MLP neurons of a small language model. Each row is named by its layer, matrix (up: input weights) and neuron, and shows model dimensions 528-623. Each number is 128 + 32 x the weight over its row's rms, rounded and kept within 0 to 255. Numbers have three digits each.
After each neuron's rows, "fires on" lists the tokens most often at its 100 highest values on Wikipedia text that the model never trained on. A number after a token or word is its count.

L3.up1488:136137103025078144110119118139105188168111156116143150139048133080106129125110177140176160104122135095156131162127089120133113148153149166124107142057117177038148151157102168047148133097123117091162121176180126147118118146096134144139133101116083104132144079107110120104130095106117172164
fires on: "s" 35, " Dun" 15, "n" 8, "bra" 6, "na" 5

L3.up1552:165052142155107087125173119109135121140094117105177146154097145130091081083103059132117145140194093108100165154127165143158140137126097098087102140088132159104121109128140150133108136073138107174138111107090129140125103114132092127130115127119116097108185154131062054169132153210174151175
fires on: "0" 29, "5" 6, "us" 5, "ut" 5, "di" 5, "il" 5

L3.up1417:104113145084130089155089118128169115135129152167164128114067103139094155161126096166154184148155151149146107118220121126132066138098109112142193146110165158052145098138124102178059123105110213120160130153123143136095117122122138139174144167148127141081131209112120118164164117078069126142
fires on: " of" 24, " (" 22, " for" 8, " team" 6, " Party" 6, " series" 5

L3.up456:090071181114096112128164130159071137086115067149151134102085101181155103114125109137141112088161117165149171117126130144137076171155127159133126144153105139129092163106089109144091117139157080134145153123130114108116113130136097120157136139102172080165120194078074162153128112142133149055
fires on: "al" 19, "6" 15, "ab" 11, "um" 5

L3.up2186:125103170128120128159106036087102155165045086079104118190124100163132188150126082069096146139183154190103115159159116169154096123093101103093147064122122100173105144129136106071125101142125144114108122098095071173136191105213143071122147115153150113097102092153153097115173104122184077104
fires on: " Ro" 21, ":" 17, " is" 11, " was" 10, "s" 5

L3.up3373:111160122145094110146122141086124130121106107152127139158129102157138129098127137128124089089146180100171144140123124103164185122087163107139150168115143169112150125163171157114103117164133152052099153151095048151184152158130177115152127130128172090162108160161125169053099161143108164131
fires on: "or" 30, "er" 7, "w" 5, "it" 4, "ber" 4

L3.up2:142119126074105079158063128140114106129146085186142109143142149154120115142119133122062148065161102128114120137180148145141122117158149137157177141153175123156119167176165139123130107115137117079119121141152160172109114183138176136150128077118164135182098152128177108130065147137159099123
fires on: ":" 20, "ack" 18, "9" 13, "on" 5, "s" 4

L3.up3101:126184070122108140117121121121152114155103133144058177170092119073151150131133139078122170122135077054103202195110066104111115161135116113106093151116181112087105143102124169119163147102153069128087150127174175180121183092094162167081155125096125131139096148150156123096104165113122131127
fires on: "." 49, "\n" 27, "ju" 5, ".\"" 4

L3.up1554:169162078126137152173108142135105131146163133110137091132093204126114127089146117133172113140109166101130195135072107106140082069055175158096076084156119150137127102160100110101164095108154118061109164126116155095137097144118144163062133121110124198142079132140132159100197189096200138144
fires on: " and" 27, " but" 21, "a" 10, " |" 4

L3.up668:155106135189145127151131152199107133115092136159187134097107138090198147120161112098176134109168126138161096125110085109114105086126130084106093102103192144118091101113124109216121099086115096153158163099132147108152115122202124110103167056130054142135144126094193113160077210098108110164
fires on: " as" 30, " As" 11, " Con" 9, "d" 6

L3.up1760:134121117119153121107137098082110137111156169152153110109112169100158131146140155120175138130137120146116124159135173097072122129105107151187134131156124136079165110088115184235133230130111089051116144060109155125074144152153096133139095137175133110158164144139033080048155155148138107127
fires on: "0" 27, "port" 10, "age" 8, "5" 7, "for" 5

L3.up1443:085154157186130115188113177193152140142144181156154139148113151093218180081149143075139131149101078127102141116105136113079152153134069171090126158151168144120199143136146147167144104090132172081131108116041137170077090146081105100200124128121123121154129103100182106120218167098155139126
fires on: "0" 23, " /" 8, "5" 7, "4" 6, "ance" 6, "8" 5

L3.up189:083077188138199112085188096156106161140070119203125054116213136070100159105166128160139118180135110170140126084150126147090148132090115141122118136131143130096128118174139129140042046094159164120128087107139104145150111150096079177121127085108096157168170131131103126189157113082161118145
fires on: "8" 46, "br" 7, "w" 6, "a" 4

L3.up1524:154149138089106098155150138123122179093093092115065160124083139148098135109133114084113119120158057152075163190073134110130158140116145152165166201079095121117108158147105106149113157131126127177117120108200166139122106100050093114065155114154146151122109133120147116150166169167071113120
fires on: " back" 16, "g" 14, "m" 8, "p" 7, "ly" 5, " |" 5

L3.up2619:166152147171135143145132087169150131107087164096178107103162103098077112090117182121080151139156129166144152145087102147100142094129133140160129099168156096150151121119134124181094122086143129082155084167095153095152147135137153126135099111133157135131123135149078134102096169104117149134
fires on: "s" 37, " Car" 16, "ri" 6, "Car" 6

L3.up598:136127140112135154142149088152087135177186160128167108163119142095186125152132140136113162123121139132099154151084127069154154123111171121108092118136167170083121103151081103132146105161175105137147095158203072153059168172142120169169110102054118096112113108140059120073180155121093179115
fires on: "-" 24, "al" 10, "n" 6, "f" 5, "bu" 5

L3.up3436:160104105126132097133201143112163116148141128141240086122147126138117118093118110091078101067108117172119093144144129083145142108128135147073141088127156125176082108147129124078188133129099127099089200128179117110060070128120108129137176143097160047102204177099170079140129103100156180132
fires on: " of" 27, "ing" 27, "." 16, " among" 6, "em" 4

L3.up2463:192153050100131151143159148101137173116103153092110138133170126088120112138193111123124119171066098174145198140146098090061153054107053143140125133089111134166125146081156178200088088058084132137150171114169126169035121082166126117126066130124163118166206095116087070176210099095146142060
fires on: " |" 20, " back" 18, ":" 10, " /" 6, " into" 5, "ing" 5

L3.up1386:165126111136147205139134129123163079168161142159090046170072122125060109128085190140123113091177133165115032127099123175210099155111118153141083142110051091135137176132102088157129166146132180135102150173115079170102147153203163100187126134141096118126047062109161120132117123137131134170
fires on: " comp" 18, "gu" 10, "y" 8, "ang" 7, "a" 6, " Comp" 5

L3.up1886:136151134042162127150127179101125128142087174109145146182155135109086112112181086138117149155087136159121115102159120085144157091088095146120154176143132150099143160166150145110114177098082145104134144102061190165166151146129127111126114080168072129088146119141133163105116145150159090118
fires on: "9" 21, "8" 11, "a" 8, "6" 7, " each" 6